MLP neurons of a small language model. Each row is named by its layer, matrix (up: input weights; down: output weights) and neuron, and shows model dimensions 176-239. Each number is 50 + 15 x the weight over its row's rms, rounded and kept within 0 to 99.
After each neuron's rows, "raises" lists the tokens whose logits its output raises most directly, leaving later layers aside.

L7.up1434:57 50 86 44 63 26 39 58 31 34 64 34 72 43 42 80 57 48 46 82 55 57 42 60 51 39 65 57 51 44 53 53 23 24 52 53 68 50 10 31 58 35 61 50 19 41 48 34 45 41 74 37 49 66 43 48 59 22 28 54 38 40 47 42
L7.down1434:50 52 36 74 77 22 52 38 64 33 61 78 65 59 27 51 33 28 70 34 49 40 60 55 41 57 23 71 48 56 65 32 44 40 65 46 59 63 45 19 94 51 24 56 47 58 57 58 57 60 47 42 44 56 39 46 69 66 59 54 45 56 27 10
raises: "th,", "th", "st", " H", "-H"

L5.up839:40 65 31 77 53 38 31 48 52 63 63 29 36 69 55 35 41 39 17 50 63 53 93 56 68 51 46 48 70 36 53 55 48 46 57 36 55 57 54 25 53 65 53 65 46 46 48 84 37 68 50 42 47 31 56 63 70 67 53 68 20 29 44 43
L5.down839:60 57 29 51 32 39 40 61 33 43 51 36 32 44 57 24 38 18 26 48 57 48 46 67 39 39 49 72 62 44 32 68 52 56 55 34 32 58 35 49 66 45 34 47 56 13 34 44 14 35 55 66 46 60 32 79 56 74 41 59 71 70 53 52
raises: " (201", " (200", " (202", " (199", ")."

L7.up2070:48 91 47 36 37 54 78 61 58 40 73 66 69 28 46 64 29 44 40 22 48 83 48 82 60 45 52 39 49 52 64 65 54 55 42 51 59 48 35 70 75 70 43 44 52 31 37 38 35 53 38 67 22 30 14 68 48 11 71 42 92 37 63 40
L7.down2070:52 60 39 58 50 61 52 47 49 54 70 45 36 31 54 45 73 59 48 57 54 39 49 63 20 74 42 33 49 57 31 19 43 41 57 67 52 51 69 56 54 62 57 61 81 52 40 30 54 61 49 74 50 32 56 50 71 47 58 57 54 43 87 41
raises: "anc", "ater", "ent", "all", "ac"

L5.up699:40 72 58 45 41 25 91 61 69 56 40 36 49 37 39 39 42 37 72 68 42 53 44 50 55 36 36 43 39 46 50 49 59 77 64 56 47 44 52 79 85 45 62 27 65 39 48 27 83 58 57 56 21 31 16 63 38 70 55 24 36 42 47 61
L5.down699:53 76 17 38 58 49 74 33 55 35 56 67 46 61 45 36 84 58 85 64 39 71 33 52 59 55 33 51 25 60 42 60 51 46 48 30 67 65 38 42 41 60 75 63 49 39 56 68 61 58 53 58 38 65 23 46 72 57 32 60 34 63 58 69
raises: "ry,", "y.", "ry", "ries", "y,"

L7.up481:58 52 24 64 53 34 44 63 39 51 88 42 28 66 65 25 51 55 51 46 57 45 65 26 50 64 72 71 72 57 38 68 37 51 65 54 40 73 46 59 45 55 48 70 57 28 58 72 28 87 64 18 37 43 60 41 65 80 52 42 31 73 55 45
L7.down481:45 51 37 42 33 65 40 52 38 53 55 04 54 18 55 33 75 55 39 15 51 75 66 66 57 43 45 67 29 84 48 49 66 71 49 56 56 53 32 30 57 65 55 27 38 50 44 49 59 59 30 54 51 49 63 49 35 78 42 57 22 42 36 35
raises: "..", " (199", " (200", " (197", " (19"

L5.up1350:94 39 34 05 51 58 65 37 46 24 37 49 62 33 39 79 32 77 51 35 46 61 86 54 48 53 58 62 59 47 47 58 44 41 47 48 35 60 50 66 60 64 37 50 42 37 70 44 49 50 28 62 41 47 53 55 75 53 43 41 39 52 57 35
L5.down1350:00 88 63 35 46 62 70 64 35 49 64 49 42 52 27 59 52 36 33 54 18 46 53 63 49 51 27 60 61 41 55 32 45 47 64 60 41 54 58 36 54 26 50 61 70 38 42 59 54 57 54 51 59 56 71 57 75 45 68 64 25 62 65 47
raises: " it", " according", " both", " there", " instead"

L7.up738:38 46 20 40 34 59 68 40 64 44 55 39 36 40 45 64 52 50 62 53 39 48 35 47 59 34 36 36 69 68 12 89 30 48 47 47 46 62 55 35 75 40 42 57 77 23 43 50 72 33 25 49 60 73 72 45 37 48 59 49 43 30 39 45
L7.down738:50 30 50 66 42 56 66 32 36 48 44 27 68 51 26 63 29 74 53 49 49 43 40 59 49 36 49 52 59 58 30 75 40 22 50 70 42 18 37 27 66 41 34 71 71 64 32 55 40 49 41 45 54 37 52 32 51 12 52 83 22 64 52 56
raises: "ides", "hem", "he", "fl", "ge"

L7.up1583:58 50 46 43 73 18 48 45 64 35 51 53 60 20 54 80 61 39 44 47 56 71 54 70 44 52 46 42 59 57 31 29 58 62 50 41 50 64 59 28 57 89 54 62 59 43 46 54 63 79 70 47 43 49 49 37 30 70 51 39 68 28 66 48
L7.down1583:55 34 38 58 67 44 57 45 29 30 60 49 39 56 61 30 76 39 56 44 25 40 77 57 78 55 52 43 45 41 26 51 30 38 51 32 45 63 24 61 43 68 52 43 39 53 70 26 78 62 55 37 60 69 95 46 51 44 14 53 43 37 55 45
raises: "st", "se", "er:", "nd", "ers"

L7.up2035:40 33 44 50 49 51 55 22 41 65 68 54 57 52 51 36 49 47 42 37 73 68 50 52 67 49 49 57 42 53 76 47 64 46 74 37 55 57 38 80 62 74 34 60 77 46 70 24 31 64 79 51 49 57 50 29 55 61 51 33 41 51 81 36
L7.down2035:55 50 47 65 30 61 31 79 80 12 44 45 16 58 53 50 36 62 48 51 58 59 31 72 39 51 32 77 39 52 90 52 44 64 55 55 33 29 37 41 48 26 65 32 73 39 61 43 55 51 52 47 35 39 44 42 28 81 39 58 73 29 22 65
raises: "ng", "n", "t", "u", "g"

L5.up96:67 53 43 45 53 47 44 68 52 64 23 52 49 39 35 48 49 55 64 66 55 64 69 61 41 61 50 48 48 69 45 57 52 53 55 39 30 50 50 66 69 63 65 47 69 55 48 63 40 36 75 50 59 37 41 49 57 46 80 39 63 35 55 47
L5.down96:55 64 34 71 56 26 30 33 63 56 47 48 29 39 46 50 49 49 62 73 52 28 33 53 46 50 57 62 88 65 38 40 76 66 31 53 27 59 54 25 38 44 59 32 58 37 51 32 49 73 28 21 25 65 39 72 81 56 50 62 07 70 69 39
raises: "\"", "..", "\")", " At", " It"

L5.up1731:61 40 44 54 38 49 56 78 70 40 35 59 66 51 47 40 81 40 61 27 38 40 58 29 66 43 39 40 66 73 57 68 47 51 64 55 70 44 11 53 46 56 55 67 42 68 57 77 64 77 75 22 64 42 36 71 44 63 52 86 35 63 72 18
L5.down1731:58 43 70 48 38 51 56 19 46 67 72 60 81 47 95 80 76 53 56 46 80 51 72 63 74 73 52 26 63 69 37 34 56 35 47 50 36 65 61 68 44 48 44 46 28 61 48 19 39 50 45 23 64 54 61 54 38 45 58 53 40 30 74 33
raises: "..", "lo", "org", "ac", "com"

L5.up472:43 55 46 31 53 59 55 43 47 48 43 41 56 58 57 66 50 55 61 22 65 48 36 55 79 53 41 29 61 45 45 62 53 64 46 33 63 74 22 43 33 44 73 43 50 55 51 79 55 59 56 58 44 74 87 50 46 75 39 54 23 53 46 90
L5.down472:37 87 71 62 28 61 56 15 44 44 54 44 72 52 15 19 60 48 53 32 51 38 37 36 65 26 36 69 32 62 40 44 75 53 60 45 49 47 59 20 69 55 51 35 64 65 65 55 25 64 62 44 74 42 33 48 62 82 47 62 29 76 40 55
raises: "F", "I", "G", "A", "As"

L7.up321:67 33 55 28 71 54 43 37 48 11 69 46 44 50 18 57 63 66 73 54 19 44 72 44 61 70 48 39 70 25 58 57 35 44 40 49 69 37 52 78 40 50 40 37 53 47 54 36 45 58 54 48 59 35 52 34 45 47 30 44 46 44 49 31
L7.down321:35 35 55 28 42 55 65 59 52 53 56 32 55 57 44 39 40 48 68 50 29 00 13 53 55 34 29 49 39 48 53 27 41 56 67 65 56 69 75 60 57 37 39 41 37 76 31 53 66 24 61 73 42 08 61 41 39 30 48 29 53 34 44 55
raises: "ly.", "ly,", "ently", "ely,", "ally"

L7.up609:49 42 35 32 50 44 78 54 75 42 38 44 36 57 55 80 40 48 70 42 37 41 30 62 63 49 63 46 69 41 77 61 24 36 38 54 69 83 38 55 23 34 66 48 44 42 54 37 35 43 50 60 56 29 35 65 56 50 45 80 36 53 32 15
L7.down609:23 13 57 40 58 68 41 48 34 59 65 52 64 62 73 48 75 39 46 67 47 54 82 52 73 49 40 57 37 62 52 00 54 57 47 26 57 57 34 40 17 35 66 36 63 41 46 30 54 52 49 44 48 55 50 33 77 42 57 63 49 57 45 65
raises: "ing", "ing.", "ing,", "ing\"", "ing:"

L7.up638:55 56 22 41 43 52 63 62 61 66 49 54 42 47 31 80 30 42 90 53 32 39 72 44 64 74 58 51 52 47 64 41 27 55 57 47 40 40 41 50 24 84 67 49 61 54 65 40 59 45 43 25 18 62 43 52 29 49 28 32 54 52 36 30
L7.down638:64 71 55 42 50 49 50 65 56 11 55 29 75 42 26 62 53 35 72 48 47 43 42 47 68 38 59 49 28 33 46 66 37 47 63 52 56 34 31 38 30 27 61 71 55 59 68 28 62 38 51 43 42 51 29 77 31 55 51 21 49 41 83 71
raises: "hend", "ci", "cio", "ca", " Const"

L7.up1884:57 47 53 66 55 42 33 62 58 51 37 45 46 49 42 55 37 65 28 41 51 54 46 54 48 19 28 38 52 49 63 69 50 41 66 42 26 25 31 44 27 83 63 51 34 29 44 52 13 20 52 61 27 56 40 63 76 74 53 52 44 57 23 75
L7.down1884:52 35 39 68 72 46 40 60 58 48 64 42 69 48 85 32 43 75 63 57 38 39 33 63 72 38 40 41 54 19 28 26 61 50 55 50 51 68 69 39 71 67 61 28 34 06 03 75 50 33 54 78 56 66 46 54 34 43 43 40 58 41 42 49
raises: "au", "que", "port", "aux", "cent"

L7.up780:31 46 47 36 66 46 46 68 54 48 25 54 59 48 41 29 46 53 79 60 91 43 60 64 54 53 68 47 47 63 28 30 51 50 52 53 31 47 31 35 52 57 74 66 37 42 52 52 25 50 30 29 13 62 50 64 73 37 63 49 67 56 21 51
L7.down780:53 64 44 58 41 54 45 73 38 50 29 74 48 29 67 44 40 66 52 49 32 48 40 52 52 58 68 46 61 86 50 79 40 78 53 59 58 32 33 49 57 45 80 70 64 46 68 51 34 63 57 51 77 54 73 58 70 32 72 43 33 46 50 32
raises: " it", " she", " this", " he", " they"

L7.up484:64 18 72 62 51 62 66 39 44 44 41 57 65 54 51 45 39 39 57 74 56 77 66 54 60 39 57 32 66 45 38 73 39 42 38 49 77 37 50 72 54 65 46 60 47 39 58 53 37 36 47 90 56 48 75 48 70 47 49 45 45 33 45 24
L7.down484:27 50 34 43 60 44 73 54 53 48 48 74 47 25 60 34 51 43 54 60 39 45 34 32 28 73 76 44 22 46 48 64 61 75 47 37 60 68 71 60 35 49 48 73 60 48 48 38 45 37 55 87 56 36 72 40 80 47 52 71 42 37 43 64
raises: " himself", " themselves", "ly.", " herself", "ly,"

L7.up734:44 39 25 54 65 49 52 38 75 62 52 38 60 65 27 62 47 50 66 16 16 31 57 80 38 74 72 67 83 14 52 52 44 35 43 61 45 71 35 68 44 55 79 52 63 88 45 30 31 67 35 45 79 06 53 49 55 58 57 62 41 47 46 41
L7.down734:51 28 36 47 63 58 43 67 67 53 52 46 14 56 48 44 51 51 69 65 57 45 17 34 49 65 42 63 17 54 56 19 37 58 62 48 71 56 46 65 54 68 58 44 57 51 87 80 35 28 31 60 42 61 55 54 48 60 49 35 83 80 31 49
raises: "ful", "ing\"", "ing.", "eless", "ing,"

L7.up1189:70 28 45 43 38 59 99 37 35 32 48 57 71 67 55 39 47 50 37 49 59 72 56 44 66 45 46 46 39 52 13 57 52 31 30 50 61 44 79 68 60 75 62 50 25 50 58 30 57 41 87 66 70 20 46 35 56 50 54 48 35 38 38 56
L7.down1189:59 73 36 50 60 45 43 79 37 60 42 35 45 82 70 68 46 57 36 61 28 48 30 54 33 47 47 59 26 49 51 46 48 58 52 46 41 41 41 34 42 48 47 62 66 25 80 32 55 79 43 61 40 49 71 25 73 50 57 67 33 61 45 41
raises: "000", "51", "54", "53", "34"

L7.up245:68 27 46 50 76 54 37 50 50 53 59 50 48 60 33 49 35 58 78 62 37 32 76 63 49 23 46 15 78 36 63 39 44 65 65 55 61 51 51 56 58 65 35 47 42 35 68 39 63 24 50 52 32 56 20 45 52 61 20 70 19 21 50 41
L7.down245:65 55 22 66 58 26 34 32 77 48 38 53 57 54 36 72 45 30 37 46 89 25 71 31 72 48 63 41 29 64 64 70 57 62 31 42 59 71 50 46 70 67 27 48 56 61 42 34 69 52 25 46 36 35 54 45 73 21 30 63 44 44 84 68
raises: " December", " March", " July", " January", " November"

L5.up1103:46 57 29 45 52 48 43 56 56 45 36 64 59 46 35 37 52 39 60 43 49 54 61 50 46 34 54 50 64 59 39 38 54 68 77 46 32 23 27 38 66 52 41 70 39 38 66 40 39 27 43 54 46 49 48 59 53 33 44 31 53 59 41 40
L5.down1103:20 76 65 31 39 63 66 65 46 57 51 62 37 63 46 55 61 60 57 51 42 58 42 57 33 39 43 61 75 40 11 63 38 28 69 48 59 69 54 51 51 21 48 50 55 73 52 81 67 71 46 31 34 53 63 48 94 62 55 66 24 57 51 45
raises: " it", " they", " everything", " there", " he"

L7.up35:25 40 46 45 80 34 35 10 41 62 56 59 57 51 72 71 28 22 57 52 30 55 48 38 45 76 55 67 52 45 76 63 51 50 61 38 37 27 54 51 51 49 42 56 62 58 60 41 35 59 33 35 53 45 02 52 48 60 42 32 53 59 60 46
L7.down35:38 71 58 38 10 62 32 44 55 57 70 55 66 32 38 16 52 29 41 45 20 59 57 18 41 35 76 35 55 48 71 47 31 27 65 69 50 38 26 53 50 66 31 48 68 48 38 63 69 59 34 68 59 51 39 47 55 50 42 52 54 41 48 38
raises: " and", " &", "/", ",", " a"

L5.up1257:69 70 65 60 59 69 49 16 27 28 48 46 54 76 44 48 63 62 58 36 41 48 59 47 48 80 72 62 54 38 37 25 51 41 24 72 15 34 35 48 55 42 26 41 64 45 28 69 35 56 40 41 37 43 45 55 37 59 66 31 63 48 14 30
L5.down1257:23 53 47 60 63 69 53 50 49 55 40 55 43 27 32 39 40 60 38 46 45 41 23 52 48 61 61 31 57 32 65 31 45 75 49 54 49 51 71 66 32 46 50 33 41 78 99 54 22 45 50 59 43 64 63 47 38 38 61 47 39 44 44 54
raises: "ward", "ward,", "wards", "apt", "aught"

L7.up945:27 36 38 36 54 44 60 71 46 45 43 60 75 39 63 63 52 55 43 24 43 52 41 38 60 60 61 42 21 41 54 46 45 51 33 52 60 28 40 51 92 34 58 62 61 59 71 72 57 35 73 30 63 58 45 16 46 43 30 28 43 45 61 35
L7.down945:73 19 53 60 57 27 52 62 57 75 34 45 52 57 65 60 24 51 60 55 74 56 27 41 61 48 53 53 34 37 53 45 18 35 45 52 40 39 46 73 45 38 75 36 50 51 21 68 40 63 38 64 58 56 56 56 50 44 45 21 54 50 60 62
raises: "ian", "ian,", "ians", "ics", "ically"

L7.up706:73 25 46 34 45 48 37 54 41 52 40 28 43 43 43 29 74 11 58 61 60 15 66 19 86 53 50 61 84 41 63 40 38 53 65 58 70 35 32 42 31 61 49 66 51 68 60 50 58 47 62 60 36 38 25 52 39 63 37 47 48 60 55 46
L7.down706:56 14 53 34 59 24 36 36 44 36 81 50 64 65 67 57 54 48 38 41 47 43 30 64 66 69 42 80 56 61 26 47 38 47 51 35 18 74 51 70 68 46 58 11 79 56 36 49 79 46 63 27 65 39 57 80 21 35 74 42 75 36 59 36
raises: "ce,", "ies", "ce", "ory,", "ies,"

L7.up103:61 43 46 46 59 68 43 57 23 23 59 31 53 49 43 52 34 47 54 28 63 52 45 53 40 66 70 05 70 47 44 80 41 55 55 54 21 59 75 51 28 46 56 55 69 26 40 51 43 49 53 26 67 55 40 71 48 58 73 54 55 75 40 42
L7.down103:63 86 43 32 58 55 49 45 26 40 47 23 67 58 54 37 67 40 72 26 67 29 84 16 36 49 43 42 39 57 70 59 52 46 53 56 30 70 56 37 40 43 42 24 54 34 24 57 50 48 40 51 45 49 45 41 50 52 60 47 29 67 56 37
raises: ".)", ".,", ".S.", ".;", " (U"

L7.up29:62 74 36 37 62 66 67 54 54 45 51 43 24 41 51 43 52 43 65 42 82 43 41 67 59 61 65 43 55 47 63 46 66 43 52 31 63 45 55 66 48 62 45 24 39 52 55 44 40 65 60 27 43 15 35 68 49 55 52 89 29 54 61 65
L7.down29:58 40 44 43 62 60 53 33 44 52 46 60 48 32 51 38 52 37 33 39 34 59 66 35 94 79 52 62 30 74 37 45 47 69 42 39 20 51 12 34 62 28 55 20 57 58 54 60 59 27 43 54 37 37 11 49 29 34 44 76 53 42 54 84
raises: "ies.", "ies,", "ies", "lin", "ies:"

L7.up2269:42 63 31 43 41 29 37 37 55 45 35 78 60 61 54 46 76 49 48 46 56 60 86 51 49 34 57 27 49 85 58 20 61 64 57 55 40 45 53 54 46 74 41 77 45 52 48 39 47 57 73 42 57 54 28 54 56 60 23 77 49 61 52 65
L7.down2269:47 93 60 73 37 58 35 50 45 56 45 46 31 43 36 60 55 50 67 67 54 51 42 42 17 57 46 48 87 49 55 40 44 49 23 30 36 50 50 62 49 33 38 48 71 61 39 37 74 46 41 41 59 45 58 45 46 64 56 40 43 59 36 27
raises: " One", " These", " This", " Each", " Although"

L5.up1951:63 74 35 67 56 27 53 39 49 70 53 48 84 53 66 54 79 38 38 37 62 75 72 53 30 89 39 46 58 66 36 40 37 28 53 54 28 77 46 70 43 67 21 71 39 70 71 75 55 58 49 20 32 51 54 55 41 76 45 51 61 40 56 58
L5.down1951:59 89 56 68 33 49 30 60 40 49 67 43 30 48 40 26 19 99 48 58 65 38 38 47 31 49 39 66 42 49 53 57 40 21 43 63 46 53 53 61 66 41 53 70 63 76 75 80 53 51 77 38 54 66 26 85 41 51 60 72 51 18 36 24
raises: "se", "str", "so", "se.", "to"

L7.up1310:42 50 32 48 69 54 41 54 71 30 49 61 25 74 39 64 58 37 65 43 41 52 63 66 56 70 26 26 27 43 49 49 43 40 62 41 42 37 49 41 38 46 45 42 22 50 57 50 54 62 46 25 29 39 39 51 45 62 33 59 77 56 53 22
L7.down1310:53 51 46 48 31 45 29 52 66 52 70 64 44 34 39 49 18 12 39 39 55 63 26 52 45 53 61 30 58 48 47 44 61 41 69 53 51 83 72 20 68 70 23 26 50 46 58 41 70 83 71 47 32 29 40 59 53 34 46 58 63 63 60 38
raises: " and", " et", " or", " &", " and,"

L7.up1864:43 45 48 47 60 76 44 34 44 59 48 47 31 52 37 55 24 47 70 41 30 48 32 45 54 46 39 42 21 64 40 81 78 50 60 52 14 75 37 71 45 79 55 59 58 71 60 77 59 50 55 54 48 57 40 38 65 74 68 69 22 43 41 42
L7.down1864:36 36 56 40 63 81 43 62 26 45 48 50 45 40 45 44 19 66 34 44 28 34 53 58 51 39 56 70 44 41 43 52 91 64 50 33 30 53 61 38 43 32 71 50 56 47 51 63 54 72 53 56 39 33 49 46 46 45 60 54 37 41 45 52
raises: "ably", "ct", "ctors", "aled", "lic"

L7.up1134:23 63 79 48 65 53 67 25 43 57 74 46 64 56 44 51 77 54 58 51 49 45 41 57 53 64 37 55 63 78 81 69 48 48 38 46 42 64 52 38 74 70 34 56 74 54 70 41 55 66 46 54 36 51 47 23 58 46 34 66 40 45 42 56
L7.down1134:35 38 49 46 77 38 28 32 26 35 61 57 56 51 47 43 48 36 50 75 55 21 52 62 37 35 37 26 71 56 60 23 35 38 46 64 39 48 49 38 63 63 33 62 54 44 65 28 42 55 28 47 54 53 68 36 73 89 34 34 52 62 43 47
raises: "th,", "th", "ent", "rd", "-sh"

L7.up668:46 62 20 48 44 54 69 46 59 41 34 78 42 68 64 32 38 31 29 43 41 45 79 82 52 35 49 61 80 54 68 64 22 48 65 64 54 32 44 80 57 64 47 45 44 76 48 64 25 47 44 39 55 40 62 52 32 65 54 48 47 68 51 72
L7.down668:52 29 71 71 46 39 52 44 40 58 67 61 45 37 71 47 52 38 46 59 49 49 41 65 51 25 48 58 34 54 60 48 73 33 47 46 53 44 38 61 40 51 66 71 31 50 51 34 44 65 40 61 46 61 45 42 52 31 38 72 56 43 52 31
raises: "s", "sen", "s,", "s==", "s."

L5.up453:61 70 58 56 41 54 27 39 79 61 50 67 76 35 63 64 62 38 18 80 83 55 41 63 65 49 52 30 59 71 56 41 57 58 37 43 60 21 83 34 69 41 54 64 53 63 28 42 80 34 77 47 61 55 35 45 11 51 41 39 51 31 44 36
L5.down453:78 34 43 68 35 30 47 41 61 43 47 18 35 45 73 54 49 40 45 20 67 33 43 34 55 75 49 51 31 39 54 65 63 49 40 29 32 50 35 51 85 52 35 32 37 38 61 54 46 54 56 57 45 62 56 63 66 36 64 41 52 33 70 40
raises: "ian", "ian,", "'s", "ians", "ia's"

L7.up686:79 70 72 54 54 36 60 27 38 50 48 71 54 47 41 39 65 59 43 41 50 44 25 52 61 78 50 31 35 39 71 77 37 54 37 35 42 73 71 64 67 37 53 48 36 44 77 43 55 36 56 42 59 56 58 56 50 57 64 59 70 28 42 43
L7.down686:47 78 37 68 44 51 55 53 26 30 37 66 38 65 26 80 94 40 44 46 40 47 47 18 60 46 43 49 50 30 33 51 27 52 73 44 42 18 67 36 74 61 71 30 58 66 44 51 52 52 39 23 68 62 28 32 51 54 51 43 27 57 53 49
raises: ".S.", ".", ".,", ".)", ".;"

L7.up1123:39 37 62 61 52 52 57 54 48 45 42 85 35 35 55 63 64 32 63 67 39 39 76 46 35 63 32 57 41 29 70 58 72 54 38 45 56 58 50 79 40 38 41 09 71 36 56 58 33 56 26 38 24 51 41 44 49 64 51 54 57 41 27 50
L7.down1123:38 50 21 47 59 55 53 71 58 43 56 47 50 92 67 46 56 40 42 48 74 40 61 45 62 48 41 46 48 43 72 40 60 27 45 27 66 66 43 33 64 21 67 51 66 50 28 59 33 66 53 46 27 37 37 82 49 57 35 44 61 57 44 64
raises: "ure.", "ure,", "ment.", "ment,", "ure"

L7.up1477:67 65 47 44 59 63 40 40 56 58 58 70 58 70 43 49 47 23 91 56 62 45 96 46 34 46 62 46 51 59 34 46 74 57 27 56 52 43 29 58 55 60 36 53 28 58 30 52 69 59 64 49 61 53 40 36 58 54 42 50 40 41 27 67
L7.down1477:51 84 64 51 58 61 52 50 57 34 45 44 41 39 33 56 46 40 48 56 54 51 71 52 67 35 24 52 69 67 42 75 70 17 23 49 53 47 54 58 44 31 92 32 50 59 55 31 58 62 49 20 43 27 63 53 30 52 57 60 17 54 65 49
raises: " Their", " They", " This", " It", " The"

L7.up616:37 62 57 29 41 23 45 31 56 37 79 26 46 49 43 57 40 73 74 63 37 60 41 46 78 42 32 64 42 57 62 68 38 78 54 61 51 67 72 51 59 59 38 27 78 85 61 74 50 38 59 43 58 44 62 28 46 46 48 32 64 20 72 33
L7.down616:28 57 51 54 36 57 63 40 37 71 57 42 30 61 12 56 14 66 51 64 59 32 37 28 37 36 48 51 65 64 57 81 41 69 49 23 60 51 34 66 84 41 39 50 69 68 19 53 60 43 59 29 48 49 73 61 46 42 52 60 48 38 71 43
raises: "ize", "ate", "ise", "ify", "ate."

L7.up1411:39 40 59 56 73 43 60 42 34 79 77 49 41 24 52 54 69 46 57 59 34 39 53 56 91 66 57 65 63 52 48 51 50 34 25 50 37 66 62 49 53 49 48 66 40 48 70 48 45 83 46 56 81 58 66 58 56 37 56 43 72 43 53 34
L7.down1411:56 28 28 70 56 73 67 86 41 52 53 28 62 47 57 32 61 46 44 48 51 53 64 29 49 47 62 52 56 33 34 36 46 54 51 55 70 64 27 41 57 59 41 14 43 45 68 58 51 70 54 63 41 63 88 21 47 22 25 06 78 47 55 55
raises: "ed", "able", "est", "est,", "ings"

L7.up303:37 66 25 50 71 35 42 53 56 25 42 93 69 69 45 51 56 69 03 39 68 75 73 39 35 68 56 67 69 38 48 82 40 50 44 29 43 46 66 41 66 26 53 73 59 67 58 46 60 63 80 30 55 61 60 70 65 58 45 57 41 46 40 22
L7.down303:46 57 57 04 37 43 66 31 62 91 75 58 69 33 62 55 50 64 52 54 22 63 56 24 64 60 73 72 73 50 49 60 45 57 50 64 49 42 25 46 50 22 51 50 30 56 47 72 55 61 71 44 41 49 61 55 55 51 37 68 48 54 49 68
raises: "als", "al", "ally", "ales", "ale"

L7.up915:35 43 27 35 46 64 37 53 37 56 56 40 57 24 50 36 44 15 55 65 46 58 70 47 66 25 58 48 57 28 51 14 38 71 47 32 67 86 36 58 23 46 73 60 50 46 52 38 48 11 63 65 57 29 65 49 46 61 52 47 40 41 51 42
L7.down915:48 61 12 53 57 27 31 59 41 70 53 32 27 42 59 32 62 62 43 38 44 30 39 47 57 58 47 48 47 34 17 58 40 35 50 82 40 67 71 37 70 33 39 55 56 38 36 63 50 17 53 57 73 51 72 80 58 33 51 60 55 53 62 38
raises: " sens", " fashion", " capacity", " direction", " context"

L5.up314:57 53 51 65 51 75 42 43 48 62 37 41 32 13 60 44 41 53 25 40 65 50 52 28 59 64 55 28 37 31 37 53 24 55 28 43 27 53 47 22 49 70 40 65 48 44 29 28 69 54 21 39 37 44 41 68 27 65 44 37 33 32 37 46
L5.down314:38 56 81 26 60 45 20 43 65 40 54 40 18 19 34 50 58 61 72 46 47 63 20 44 58 58 48 63 43 73 54 54 32 54 49 71 37 78 31 22 17 62 49 57 56 67 48 09 49 50 61 45 55 19 50 40 48 50 59 57 32 63 65 81
raises: " been", "icit", "ating", "ies,", "ies"

L7.up1016:87 91 49 40 53 38 54 36 34 54 62 45 41 45 59 58 35 65 68 49 38 73 28 38 53 70 61 58 72 43 34 62 26 60 48 64 69 46 48 57 47 44 32 27 77 22 68 41 58 35 75 49 34 50 39 54 38 79 56 39 00 39 62 91
L7.down1016:48 73 42 50 05 55 60 53 52 64 54 65 45 46 48 55 47 47 56 37 59 43 58 41 72 67 53 70 42 79 50 71 30 49 39 38 48 45 65 32 48 51 62 37 38 52 63 39 39 35 37 53 41 61 33 66 48 47 34 70 30 29 72 45
raises: "y,", "y.", "y's", "y", "ies"

L7.up1291:60 43 34 59 65 55 42 29 69 51 27 66 57 51 35 30 46 58 85 52 53 54 94 60 66 24 71 53 44 67 37 31 68 52 32 34 46 35 41 44 48 63 70 65 48 66 53 32 60 36 42 60 66 77 29 53 76 72 50 33 43 46 38 24
L7.down1291:66 32 46 64 66 59 50 48 35 27 50 42 31 43 41 24 36 12 30 36 68 46 82 41 71 55 48 49 81 57 63 41 63 52 34 43 34 51 35 48 38 26 70 56 45 50 59 49 28 50 35 30 38 60 40 44 64 57 49 44 61 48 59 45
raises: "\"", " Her", " She", "\")", "."